Weights of a small GPT-style language model, trained from scratch on English Wikipedia: 10 layers.
MLP neurons of a small language model. Each row is named by its layer, matrix (gate and up: input weights) and neuron, and shows model dimensions 240-303. Each number is 50 + 10 x the weight over its row's rms, rounded and kept within 0 to 99. A neuron's up and down rows have the sign that makes its largest values positive.
After each neuron's rows, "fires on" lists the tokens most often at its 100 highest values on Wikipedia text that the model never trained on.

L7.gate507:46 48 47 68 51 60 42 35 57 59 32 50 45 32 64 40 29 61 56 57 55 42 56 33 45 58 37 55 62 46 41 38 44 44 50 63 60 59 52 53 63 42 46 54 48 45 47 66 52 42 20 47 60 34 43 49 55 44 48 62 38 36 54 52
L7.up507:35 51 55 56 47 57 43 48 39 59 44 53 33 66 55 41 35 65 44 58 60 71 35 46 52 42 56 53 57 41 49 66 53 57 60 48 45 46 48 48 45 50 38 66 54 59 44 49 31 67 52 62 70 50 67 55 56 52 46 58 52 44 51 36
fires on: "with ", ", ", "as ", "With ", "but "

L6.gate556:61 50 39 59 57 52 36 61 43 55 69 44 59 58 39 53 39 46 60 64 59 51 54 30 47 56 37 31 56 57 39 47 51 52 31 64 45 61 48 52 78 52 52 47 47 69 63 68 38 54 53 46 68 55 52 70 51 44 39 63 63 50 47 72
L6.up556:53 44 54 37 50 53 51 42 43 38 42 61 46 46 53 49 50 63 27 45 34 58 60 41 46 40 41 45 59 55 55 48 55 48 62 24 50 56 61 65 49 41 50 31 65 59 47 61 58 41 36 52 59 44 59 53 51 69 50 41 28 46 36 54
fires on: "v", "V", "inv", "man", "ad", "inst"

L6.gate419:57 51 55 64 38 62 69 38 45 57 45 64 46 44 59 53 55 43 80 50 61 57 56 40 59 49 51 55 52 48 52 71 47 59 66 57 44 54 42 35 36 46 38 51 36 42 72 66 43 46 63 52 61 46 36 56 54 32 28 46 51 44 49 32
L6.up419:59 48 43 43 72 54 41 54 54 42 68 59 46 43 32 76 56 50 54 51 53 66 50 43 56 31 50 37 63 31 63 56 40 42 54 55 21 54 46 47 55 51 43 48 58 50 46 55 50 51 38 62 40 39 37 71 62 40 38 42 50 39 50 60
fires on: "also ", "\"", "not ", "only "

L3.gate61:60 61 42 46 48 36 61 67 33 66 55 56 32 49 34 57 49 38 63 45 56 60 58 36 50 53 45 55 60 48 42 32 57 35 49 52 62 50 60 73 51 65 42 64 71 18 55 42 56 72 35 53 61 58 50 54 41 47 75 62 43 50 38 44
L3.up61:55 50 52 40 56 40 61 71 26 64 42 51 27 59 41 59 73 33 55 51 51 41 58 40 55 58 49 38 57 48 35 57 67 47 55 52 62 45 40 50 43 53 36 67 65 38 56 50 52 76 43 47 48 55 44 66 53 49 60 52 46 48 40 39
fires on: "==", "\n\n", "== ", "- "

L7.gate457:41 57 52 50 59 63 31 46 38 35 48 54 41 34 45 53 56 57 62 51 44 51 73 64 48 45 43 60 58 60 51 51 57 41 53 62 52 43 33 77 59 49 51 61 80 47 55 29 60 59 43 68 50 57 51 37 51 51 52 56 59 47 56 46
L7.up457:26 58 60 41 53 57 54 40 43 40 42 48 46 58 50 63 47 54 66 49 33 32 51 37 47 36 51 38 66 53 52 52 75 46 53 57 50 38 23 59 51 53 62 68 56 46 60 39 61 34 54 55 66 48 47 44 49 45 63 43 58 34 74 40
fires on: "in ", "at ", "its ", "n", "Base "

L7.gate50:42 58 45 47 65 61 43 45 46 29 41 47 40 58 66 57 55 47 42 63 66 74 55 59 47 40 49 45 27 41 57 47 57 51 34 62 50 64 58 39 59 36 59 58 48 67 52 41 37 51 49 68 53 46 38 42 42 49 47 43 48 58 48 52
L7.up50:46 43 51 46 32 43 48 52 45 61 63 48 38 57 39 50 75 64 46 50 45 54 49 52 26 47 62 36 53 58 54 64 46 35 38 56 51 56 48 57 40 61 30 37 61 65 67 36 31 46 50 57 50 43 44 52 56 36 37 57 41 47 45 76
fires on: "| ", "("

L6.gate692:45 42 43 43 51 38 52 52 58 51 50 46 42 51 61 69 64 44 68 44 75 51 43 49 62 47 47 78 60 45 51 58 32 47 49 50 52 64 49 54 42 43 50 60 72 66 49 27 57 32 51 53 47 41 56 72 49 43 49 42 58 44 44 48
L6.up692:54 41 52 50 57 58 41 39 55 48 61 57 73 44 54 68 51 56 40 45 41 45 66 56 43 45 41 45 45 57 60 54 41 39 53 44 68 55 56 47 31 42 44 38 55 50 52 40 47 63 53 47 46 36 51 53 54 36 56 60 58 47 39 65
fires on: "==", "==="

L7.gate741:46 54 42 45 53 43 52 56 41 38 39 59 44 56 54 54 60 42 47 66 44 78 74 51 37 37 45 41 37 50 50 60 52 42 48 60 49 45 41 54 64 45 59 81 52 57 44 32 47 57 34 62 45 43 44 36 64 53 33 56 51 51 45 48
L7.up741:47 59 35 47 52 43 49 65 57 32 53 61 42 59 50 66 68 48 49 57 55 59 62 48 41 46 55 42 38 60 53 56 52 56 62 58 45 44 27 53 45 46 58 67 80 58 46 44 44 50 45 63 38 46 47 53 50 59 46 30 39 56 46 62
fires on: "in ", "of ", "the ", ", ", "through ", ": "

L7.gate489:54 50 49 51 39 59 58 65 53 47 43 53 49 47 56 52 51 52 40 53 55 62 55 53 42 58 46 50 51 59 65 65 50 45 46 49 65 61 55 54 43 50 50 51 45 47 49 39 51 76 62 60 46 54 50 64 51 43 45 33 38 40 48 57
L7.up489:64 35 42 42 46 45 60 46 49 39 55 46 44 55 40 60 53 37 39 55 66 65 42 64 41 72 47 69 43 61 59 53 49 75 49 43 61 48 47 43 49 50 43 44 42 61 56 48 55 55 65 53 47 64 42 55 50 53 57 48 40 57 69 61
fires on: "and ", ", ", "or ", "most "

L7.gate123:46 64 32 63 55 54 58 50 39 48 30 53 41 45 76 59 57 52 40 58 51 54 53 52 40 40 36 49 44 48 32 38 46 26 37 42 61 50 53 45 71 47 54 54 69 53 59 50 56 39 25 46 58 33 43 31 58 61 63 38 47 65 41 52
L7.up123:49 52 21 57 61 59 52 45 50 50 39 67 63 35 53 45 56 52 42 30 63 40 47 50 42 58 46 51 70 54 36 42 35 47 44 46 43 42 45 52 53 37 47 43 50 41 56 61 40 59 55 62 59 61 67 45 59 49 41 40 41 47 50 54
fires on: "as ", "with ", "among ", "what ", "inst", "0"

L3.gate455:38 39 39 46 41 39 55 50 65 63 65 43 59 50 62 54 70 78 55 47 61 53 51 24 52 51 46 44 67 48 68 35 52 51 59 55 51 56 40 47 34 49 45 34 64 46 74 68 21 45 46 54 50 46 57 41 44 47 25 44 32 41 57 57
L3.up455:44 64 37 53 38 73 59 45 58 57 40 46 48 70 44 56 53 34 61 38 45 63 63 48 52 56 37 66 40 61 51 56 67 33 59 53 41 53 52 54 59 27 52 56 60 51 58 38 45 66 49 47 32 55 40 50 48 66 50 58 68 44 47 54
fires on: "===", "\n\n", "may ", "its "

L3.gate160:43 59 59 62 47 55 61 41 49 67 35 52 44 47 49 43 51 28 44 44 40 52 51 57 53 48 58 43 39 53 65 55 45 55 51 47 46 47 59 49 51 38 35 40 44 59 54 59 41 51 34 45 60 63 60 42 33 38 57 57 44 64 52 41
L3.up160:45 50 50 45 62 65 61 41 46 39 45 56 65 45 67 51 41 52 38 59 37 51 49 72 51 52 63 49 41 39 47 50 50 33 47 55 49 36 42 45 32 54 45 47 49 45 48 55 36 60 50 46 37 59 47 56 61 67 37 50 47 53 44 42
fires on: "Al", "ly", "nec", "l", "Wal", "of "

L7.gate546:58 36 59 46 41 64 35 75 52 28 48 62 52 36 50 57 51 48 61 62 60 52 57 54 49 65 45 50 47 55 55 43 55 48 52 63 56 62 45 35 55 70 67 51 41 60 54 36 51 51 45 60 45 41 45 45 57 44 51 41 34 56 47 44
L7.up546:55 41 41 46 48 43 54 41 52 72 60 35 49 54 48 63 50 35 54 57 58 41 66 46 47 55 41 64 43 65 43 54 53 41 40 39 62 53 58 72 55 70 56 49 56 44 32 43 67 31 33 50 45 56 34 47 54 52 47 43 46 50 49 49
fires on: "of ", "(", ",", "un"

L7.gate331:62 51 45 35 65 45 41 71 45 45 46 60 68 52 43 51 30 49 46 50 56 44 63 59 51 68 29 48 43 49 64 44 45 49 34 41 63 62 61 44 38 60 44 54 56 57 43 61 37 65 53 49 45 54 36 66 51 57 40 48 63 52 54 44
L7.up331:23 60 54 45 66 37 59 61 47 66 56 41 53 38 56 39 29 46 51 51 40 49 48 44 34 62 47 37 59 33 51 42 54 62 56 69 57 40 39 51 45 64 60 50 58 63 27 59 46 51 64 36 42 65 67 48 37 45 33 57 67 37 52 65
fires on: "was ", "be ", "were ", ", "

L7.gate758:49 50 50 42 56 56 34 51 36 50 54 44 49 47 46 40 36 54 71 64 55 59 36 50 68 49 42 48 53 31 48 38 71 34 45 57 56 42 49 47 56 52 31 53 47 50 68 53 55 69 54 45 54 45 42 64 49 56 60 39 32 54 41 49
L7.up758:36 61 53 56 59 50 66 28 47 53 54 44 57 36 68 53 52 64 63 49 30 59 52 55 51 53 40 37 45 36 39 57 59 62 49 75 42 68 34 53 62 52 52 50 56 45 67 57 62 54 42 62 54 52 48 42 52 50 55 43 56 62 54 59
fires on: "201", "200", "197", "ati", "190"

L7.gate512:57 53 47 43 38 50 54 62 54 53 53 60 49 54 51 68 47 48 51 58 55 60 65 49 69 63 39 63 45 45 50 46 54 60 40 35 55 63 62 40 43 51 62 57 49 42 43 75 47 45 57 46 49 50 63 63 61 40 33 47 52 33 38 57
L7.up512:39 46 37 47 33 43 54 60 29 54 54 64 50 40 48 53 26 52 55 61 63 50 29 46 59 56 48 46 55 42 56 45 56 38 47 61 31 33 54 48 46 54 44 42 55 61 38 53 70 45 61 47 56 67 63 45 50 70 39 52 46 59 31 48
fires on: ", ", "), "

L6.gate85:53 53 46 50 49 57 27 65 43 34 69 55 48 29 41 49 38 49 48 29 32 43 56 33 54 47 52 61 50 38 41 47 52 53 55 71 43 46 42 46 62 43 45 55 56 53 33 58 62 62 58 54 38 67 68 43 45 46 72 45 63 37 47 60
L6.up85:58 62 38 41 70 42 56 68 38 44 56 56 51 30 55 58 46 46 39 38 33 49 65 39 43 37 45 64 37 55 43 57 50 50 50 57 58 44 52 62 66 34 39 61 51 45 31 48 52 52 40 53 32 58 54 43 57 45 51 43 64 48 53 47
fires on: "in ", "| ", ") ", "9 ", "; "

L6.gate190:59 42 39 71 74 48 46 36 35 46 47 44 69 51 46 52 50 38 74 40 46 65 62 55 48 35 61 51 40 44 47 66 45 53 52 53 62 57 45 53 53 55 61 74 50 29 39 51 35 58 50 38 51 60 67 37 55 53 28 41 44 49 38 31
L6.up190:35 55 39 40 41 63 70 55 51 63 34 45 48 61 60 69 43 47 68 43 64 49 51 66 57 41 50 68 38 52 61 60 54 45 36 56 55 48 52 61 48 54 67 56 37 47 35 34 68 53 46 48 62 34 33 50 44 61 58 52 57 45 59 40
fires on: "in ", "at ", "and ", "di "

L3.gate280:61 43 40 54 29 40 58 41 44 47 52 47 54 56 44 60 50 56 43 36 55 63 60 46 54 60 49 45 47 61 43 42 38 52 47 29 31 39 57 66 36 48 60 68 36 31 61 54 65 49 52 47 48 52 51 64 51 39 50 48 36 38 49 45
L3.up280:35 47 70 62 61 54 49 24 48 56 46 48 65 46 31 49 50 40 47 48 58 47 51 56 63 48 43 57 54 47 49 50 47 52 42 48 57 56 39 55 66 56 69 44 60 42 28 47 63 10 39 60 53 47 22 46 49 69 72 47 58 70 56 48
fires on: "\n\n", ": ", "→ ", "west "

L7.gate267:72 61 50 40 46 50 41 40 37 61 54 71 49 59 49 54 52 33 47 43 40 58 60 45 57 35 65 51 46 39 53 59 42 40 32 43 46 39 76 50 47 43 41 50 51 45 46 46 40 48 49 57 45 49 35 56 35 40 44 46 46 34 32 41
L7.up267:69 55 54 42 43 49 71 30 56 45 56 59 45 51 58 62 48 46 35 44 46 43 42 63 53 40 42 49 67 60 68 69 45 45 51 46 67 51 42 50 57 66 60 52 57 34 40 53 56 51 63 62 43 47 60 57 34 38 45 56 49 38 49 42
fires on: "| ", " ", "in "

L7.gate498:37 64 47 28 72 32 55 61 33 31 48 62 42 64 58 63 47 35 63 60 51 43 61 54 47 54 51 49 38 36 57 58 35 40 59 64 56 42 57 64 43 42 32 60 54 52 58 46 38 68 56 45 41 57 36 38 55 42 59 51 87 62 50 60
L7.up498:52 57 50 51 53 61 41 35 32 52 42 40 53 48 63 42 55 58 49 19 52 57 42 58 45 57 41 50 60 32 55 58 49 33 45 65 45 50 42 56 65 42 61 38 65 45 45 50 57 69 56 53 49 63 27 56 45 30 44 48 40 53 50 56
fires on: "(", "in ", ", ", "; "

L6.gate317:60 35 56 42 38 35 54 40 51 41 70 62 59 66 47 59 48 47 65 35 54 46 44 38 57 46 65 50 50 39 46 52 48 59 48 32 54 50 36 44 66 40 44 52 42 49 49 60 31 57 72 72 55 32 61 67 38 54 52 46 46 65 56 53
L6.up317:39 50 47 38 71 52 61 43 61 58 50 44 40 46 71 58 77 48 62 44 63 63 37 43 40 61 36 56 59 69 63 59 42 45 57 43 41 37 45 60 49 49 46 52 62 61 61 35 53 59 64 43 51 48 15 51 65 31 55 45 77 39 56 57
fires on: "===", "==", "d"

L3.gate760:58 68 43 53 61 52 50 42 44 73 61 52 51 36 37 44 52 51 67 51 63 48 43 55 58 50 51 39 52 51 58 36 60 46 63 55 49 40 46 43 45 52 54 62 58 69 53 59 46 57 36 54 46 42 44 53 48 27 42 44 64 48 14 50
L3.up760:41 60 46 43 54 55 68 45 52 55 49 60 38 55 62 70 48 60 59 59 56 43 43 61 16 59 57 54 35 62 51 53 52 51 55 32 55 64 54 46 55 56 34 67 48 57 32 45 46 58 50 59 42 63 50 60 58 36 46 67 65 42 64 61
fires on: "can ", "There ", "may ", "could ", "must "

L7.gate635:64 46 43 56 44 29 60 58 45 58 38 56 73 50 61 48 65 41 47 67 69 63 56 39 55 50 48 50 43 40 58 50 62 40 26 36 59 48 50 42 59 34 47 50 52 69 40 56 42 60 61 60 48 38 48 36 66 39 41 45 52 44 48 51
L7.up635:48 52 40 43 37 54 60 51 74 39 48 44 48 59 58 43 41 61 43 60 47 53 49 48 24 54 46 62 46 52 45 51 55 58 49 60 59 53 55 37 51 55 78 53 30 34 56 37 56 49 53 50 49 51 63 56 46 57 53 54 57 52 54 70
fires on: ", ", "and "

L6.gate287:45 41 62 39 57 50 40 46 33 59 46 60 51 51 63 57 48 58 55 32 45 44 63 57 62 19 37 55 39 60 57 34 58 46 61 51 54 27 54 51 42 41 39 55 76 50 66 46 48 58 37 50 38 37 44 26 31 48 48 61 44 60 52 32
L6.up287:43 45 50 37 51 74 73 53 56 53 26 27 50 63 70 54 63 49 47 41 66 42 57 37 49 34 39 51 48 38 66 40 46 59 47 38 64 43 40 51 29 41 56 51 56 48 64 35 62 59 50 38 47 49 55 51 52 62 48 49 58 63 65 31
fires on: "in ", "at ", "by ", "as ", "on ", "to "

L7.gate797:47 60 55 45 60 33 53 53 35 38 52 56 40 57 44 57 46 56 60 48 71 60 49 56 69 77 56 65 59 40 52 42 63 49 39 48 38 51 48 52 49 62 41 63 67 68 44 62 48 31 31 73 59 62 55 46 48 31 51 50 55 40 47 55
L7.up797:57 50 45 57 48 60 61 46 54 49 72 52 41 45 39 54 50 51 52 33 53 49 53 58 59 73 64 38 52 37 48 40 56 54 41 43 51 61 64 56 53 49 38 35 75 51 44 52 37 43 41 62 54 48 30 65 49 19 44 52 59 46 41 56
fires on: "===", "==", ":", "===="

L7.gate317:45 45 63 38 62 36 43 47 37 32 39 60 51 54 59 42 59 61 62 50 45 55 56 42 51 53 15 59 30 46 47 57 43 56 50 44 51 54 54 46 36 64 29 41 57 60 55 53 45 70 33 40 43 57 44 41 42 55 49 57 41 67 47 42
L7.up317:66 53 39 47 31 53 62 48 47 50 53 46 48 63 59 61 55 39 55 52 48 39 57 42 56 53 43 56 48 51 56 49 43 48 54 53 44 57 46 70 61 49 58 59 57 52 52 50 55 54 47 36 43 51 37 63 53 49 47 44 41 45 49 32
fires on: "the ", "\n", "of ", "(", "-"

L7.gate825:65 38 36 48 63 54 42 48 35 44 51 59 63 42 42 46 68 54 34 62 68 68 40 47 56 56 53 45 54 55 60 66 49 49 53 37 37 51 53 45 50 54 45 56 51 54 65 63 46 71 47 46 43 37 53 48 49 50 23 34 41 36 63 55
L7.up825:48 54 37 26 32 56 68 47 32 35 47 38 37 48 35 70 56 54 49 56 52 46 46 70 39 64 59 56 41 61 69 44 47 60 67 55 43 63 52 66 32 34 66 59 49 31 41 56 51 57 56 55 71 52 62 53 60 66 47 38 44 42 44 52
fires on: ", ", "and ", ") ", "very ", "too ", "'"

L6.gate347:61 60 57 54 46 54 43 43 45 60 54 75 48 48 52 63 45 54 38 41 54 60 69 52 52 58 65 53 56 49 65 62 60 51 32 39 65 58 55 51 47 38 59 49 65 58 58 49 65 47 35 53 59 32 58 53 48 42 78 42 60 47 36 46
L6.up347:38 64 34 64 43 45 43 62 50 57 57 44 35 39 31 53 36 33 60 56 59 43 55 40 45 63 52 47 53 49 52 51 39 41 22 48 48 52 57 52 69 42 42 43 43 64 36 57 51 40 48 48 46 58 52 62 59 34 55 36 44 48 34 39
fires on: "==", "| ", "==="

L7.gate193:49 59 33 44 55 42 47 45 36 46 48 57 51 47 44 53 50 48 61 39 51 46 60 48 51 47 50 47 66 51 49 47 47 37 57 65 55 53 55 53 46 36 45 50 70 37 45 36 53 47 47 55 51 62 58 42 60 55 52 52 55 40 57 42
L7.up193:41 37 41 60 61 35 44 37 52 40 33 55 58 50 44 52 51 64 60 39 38 46 59 46 48 50 55 52 58 60 50 50 54 35 70 61 63 48 38 47 47 46 47 37 47 46 34 49 51 56 50 45 46 73 49 53 60 38 49 45 66 39 30 59
fires on: "at ", "in ", "near ", ") ", "on "

L7.gate830:28 61 48 55 42 59 52 52 40 51 46 63 57 53 56 41 62 54 54 33 60 39 65 52 52 42 53 52 61 54 55 51 52 40 58 32 69 26 65 62 52 41 40 48 69 41 45 66 35 51 48 41 45 46 62 60 57 35 41 47 30 53 44 35
L7.up830:41 65 45 64 43 50 37 55 53 45 34 34 51 46 57 63 48 49 47 59 43 37 72 42 50 42 64 49 50 44 63 70 56 52 49 60 54 46 27 47 41 61 40 53 52 37 46 53 53 43 59 53 42 51 64 52 57 48 42 55 32 59 47 39
fires on: ", ", "in ", "(", "by ", "9"

L3.gate449:49 36 51 49 31 61 61 42 58 48 51 58 55 56 50 58 40 59 52 45 61 48 53 41 56 46 53 42 63 43 73 36 51 60 63 45 32 56 34 44 47 31 42 28 44 39 60 51 56 40 55 67 60 48 60 72 34 60 68 34 64 38 50 47
L3.up449:49 52 50 50 40 57 63 49 54 49 64 71 56 54 58 57 42 69 65 34 43 55 58 42 47 54 44 59 24 44 61 56 37 51 57 42 50 53 44 51 47 59 57 54 76 65 56 61 42 54 46 62 53 61 35 41 35 47 56 61 66 40 59 54
fires on: "===", "=="

L6.gate620:45 50 44 51 68 42 39 62 44 55 59 66 56 27 57 40 28 48 42 36 59 48 39 72 55 51 41 36 46 22 51 45 56 51 43 49 54 50 54 43 76 48 57 50 50 41 51 65 51 65 52 47 63 64 48 39 32 40 65 38 42 45 38 40
L6.up620:42 54 47 41 55 50 49 41 48 62 64 48 57 45 56 61 43 39 38 26 57 56 34 67 58 39 50 39 61 48 46 61 55 59 61 50 52 65 56 54 44 53 60 50 46 45 34 58 50 46 56 29 63 42 46 32 54 51 58 32 53 59 46 32
fires on: "200", "201", "202", "21", "199", "196"

L6.gate334:65 58 63 49 57 45 50 47 57 77 68 55 46 33 57 45 60 55 52 34 72 58 41 56 28 46 52 39 36 34 44 21 48 62 62 58 50 53 66 48 35 51 50 47 53 55 54 42 37 51 54 61 41 55 40 57 31 52 37 42 43 34 45 47
L6.up334:64 44 55 39 29 46 62 35 57 43 50 46 59 49 39 54 46 43 63 60 57 55 67 70 48 50 59 48 59 41 43 36 46 45 57 46 46 52 55 57 58 59 46 59 42 69 71 53 32 65 56 55 62 50 61 52 54 44 48 57 52 57 27 48
fires on: "can ", "th", "t", "may ", "could "

L6.gate208:54 51 53 59 53 30 42 49 48 46 65 66 33 42 51 46 32 73 60 62 47 36 43 33 54 50 47 49 70 53 53 36 46 41 40 30 36 53 70 47 62 43 38 54 46 55 62 54 42 49 55 53 38 54 60 41 62 44 55 61 58 39 34 60
L6.up208:52 37 52 47 36 55 46 35 48 58 41 44 46 54 42 39 61 69 53 57 46 48 47 41 36 34 63 44 47 40 42 63 39 38 52 47 50 52 59 71 50 46 40 38 48 60 45 47 40 39 63 45 44 77 43 54 63 43 54 66 58 54 56 58
fires on: "s", "time ", "det", "S"

L3.gate220:53 46 49 34 41 59 65 40 63 80 66 35 63 39 41 52 51 77 52 39 55 58 53 50 43 48 56 37 54 45 55 50 65 45 44 48 60 47 57 49 49 37 50 49 68 67 72 43 35 61 51 67 51 64 36 39 38 47 56 58 56 50 54 49
L3.up220:52 52 55 51 39 67 76 36 49 81 50 31 66 49 48 61 55 71 56 43 45 49 53 41 41 34 75 45 52 48 64 58 62 45 51 41 54 54 56 58 52 39 58 50 59 66 62 37 46 46 45 62 54 59 45 42 47 48 38 58 58 37 53 52
fires on: "may ", "would ", "could ", "did ", "does ", "can "

L3.gate45:59 46 54 49 47 34 51 45 55 59 48 49 33 75 73 41 63 57 46 48 53 61 54 46 44 62 59 48 41 43 28 31 49 46 50 60 60 66 45 62 54 54 48 46 48 42 48 45 25 41 36 65 58 53 40 52 67 60 25 66 41 46 51 59
L3.up45:53 45 46 53 56 41 38 32 33 63 49 42 57 46 40 40 37 50 46 46 35 56 59 64 42 48 50 59 62 39 59 34 61 36 39 44 65 48 48 43 31 44 57 56 57 49 64 52 53 68 43 50 67 58 45 51 43 57 44 57 56 31 63 50
fires on: "Par", "El", "Dar", "Al", "par"

L7.gate777:48 51 53 37 37 64 46 46 65 44 54 54 67 54 52 36 52 62 59 60 50 51 47 55 59 47 17 58 39 60 57 46 54 39 40 42 49 43 56 54 42 44 56 60 77 51 38 48 46 50 38 53 50 52 60 29 51 28 49 50 54 52 49 33
L7.up777:71 47 45 45 60 49 61 72 44 49 50 48 39 55 38 37 67 52 51 45 46 59 42 63 46 47 55 44 35 66 58 39 43 58 60 34 30 52 59 44 30 46 63 46 53 35 62 56 52 70 68 34 46 63 50 33 40 38 64 57 45 42 53 48
fires on: "of ", "with ", "for ", "| "

L7.gate659:64 45 52 39 32 60 37 53 47 42 52 55 38 30 37 59 59 51 36 42 65 57 51 34 56 59 41 49 41 49 71 41 72 50 51 43 37 56 72 35 40 34 44 63 59 50 49 51 56 74 55 57 67 63 56 52 57 37 35 53 58 38 33 49
L7.up659:56 45 36 54 40 54 38 52 54 45 38 22 31 51 43 56 41 56 43 37 45 47 56 59 43 52 25 56 32 53 49 36 67 52 55 38 53 60 44 41 50 41 53 57 48 52 35 37 49 44 64 48 58 69 52 50 39 54 48 44 53 51 59 44
fires on: ", ", "), ", "', ", "\", ", ") ", "): "

L6.gate600:58 54 60 41 48 43 52 62 22 33 50 55 57 41 65 49 68 38 46 48 64 50 70 54 60 35 36 52 43 52 56 62 44 44 52 48 49 47 49 64 50 50 47 45 51 41 45 54 49 72 32 39 37 37 48 42 61 34 39 48 55 57 46 40
L6.up600:36 51 49 46 38 66 73 55 50 52 36 36 41 42 58 51 53 48 54 50 51 37 50 59 37 41 43 50 59 48 53 47 49 41 56 53 59 29 37 61 61 46 52 51 71 57 44 38 58 69 68 44 42 38 42 56 54 39 51 59 53 50 48 47
fires on: "in ", "on ", "by ", "(", "and "

L3.gate274:50 51 69 42 48 52 64 45 60 52 39 40 47 60 69 58 46 42 36 59 41 46 42 55 49 58 49 33 52 56 45 44 60 49 42 43 56 60 42 30 46 44 29 54 38 68 56 46 50 61 64 54 51 61 46 58 47 34 58 39 57 37 34 36
L3.up274:53 50 62 48 50 57 63 38 54 63 36 50 54 52 65 44 52 64 49 51 41 53 67 29 36 65 47 35 67 66 50 41 53 59 40 47 64 62 31 34 60 58 51 59 30 67 53 34 55 58 64 66 53 51 56 55 35 54 61 45 51 46 30 57
fires on: "- "

L7.gate235:53 41 39 47 43 57 54 59 45 32 50 54 35 46 42 37 67 58 44 77 53 68 76 82 63 44 40 37 46 54 57 52 26 40 39 66 43 62 69 56 41 51 37 50 51 40 51 50 36 65 56 38 55 38 48 54 42 44 38 55 52 44 48 48
L7.up235:53 39 45 48 44 39 46 42 42 46 49 53 31 58 39 25 60 32 37 39 50 39 52 59 46 41 48 41 34 55 41 48 59 54 70 57 54 50 53 65 60 64 38 38 58 58 51 58 61 56 38 59 55 41 32 60 54 60 54 33 37 58 37 51
fires on: "the ", "by ", "in ", "all ", "other ", "some "

L3.gate159:69 50 54 47 29 58 57 50 36 52 53 39 46 74 56 58 57 54 47 26 51 49 53 48 63 61 62 25 59 62 66 51 61 56 58 49 53 50 52 52 52 46 44 57 43 64 38 38 61 49 64 61 81 41 49 61 51 54 53 56 69 49 43 55
L3.up159:46 46 54 47 54 52 60 52 44 44 59 43 68 55 62 48 48 56 46 46 29 54 50 49 53 39 43 41 58 69 41 36 59 55 41 54 38 49 34 50 60 60 50 50 52 57 62 30 67 51 38 56 55 37 61 62 70 38 55 47 52 55 64 52
fires on: "- "

L6.gate312:63 53 55 55 54 46 58 42 52 58 55 72 48 57 47 43 62 38 47 61 43 60 64 33 39 46 35 73 26 46 60 56 43 52 44 47 46 43 64 47 55 42 35 45 55 50 46 41 55 68 57 47 40 34 62 72 71 42 43 39 54 54 33 50
L6.up312:65 34 55 49 35 67 44 50 51 60 42 56 45 42 35 33 44 49 56 47 30 55 50 43 50 50 45 60 60 61 60 55 47 48 46 60 53 64 40 44 56 49 59 46 52 36 57 38 55 68 58 50 49 51 55 36 54 43 60 43 50 54 27 68
fires on: "| ", " ", "er", "i", "é", "ou"

L7.gate548:55 48 38 57 36 27 54 44 31 45 38 50 48 39 62 53 46 54 50 59 51 62 72 58 59 46 38 48 36 50 52 45 56 47 37 42 34 48 39 38 49 58 52 58 60 53 52 39 59 52 41 70 57 40 50 39 52 34 27 42 24 59 59 28
L7.up548:58 61 46 54 37 53 55 38 42 50 37 33 47 70 45 32 72 52 39 54 49 72 47 48 50 34 67 53 41 50 40 51 44 60 33 51 59 40 56 36 34 59 48 38 47 59 44 62 41 52 46 40 48 61 58 47 42 45 50 60 48 57 64 51
fires on: "| ", "(", "/", "of "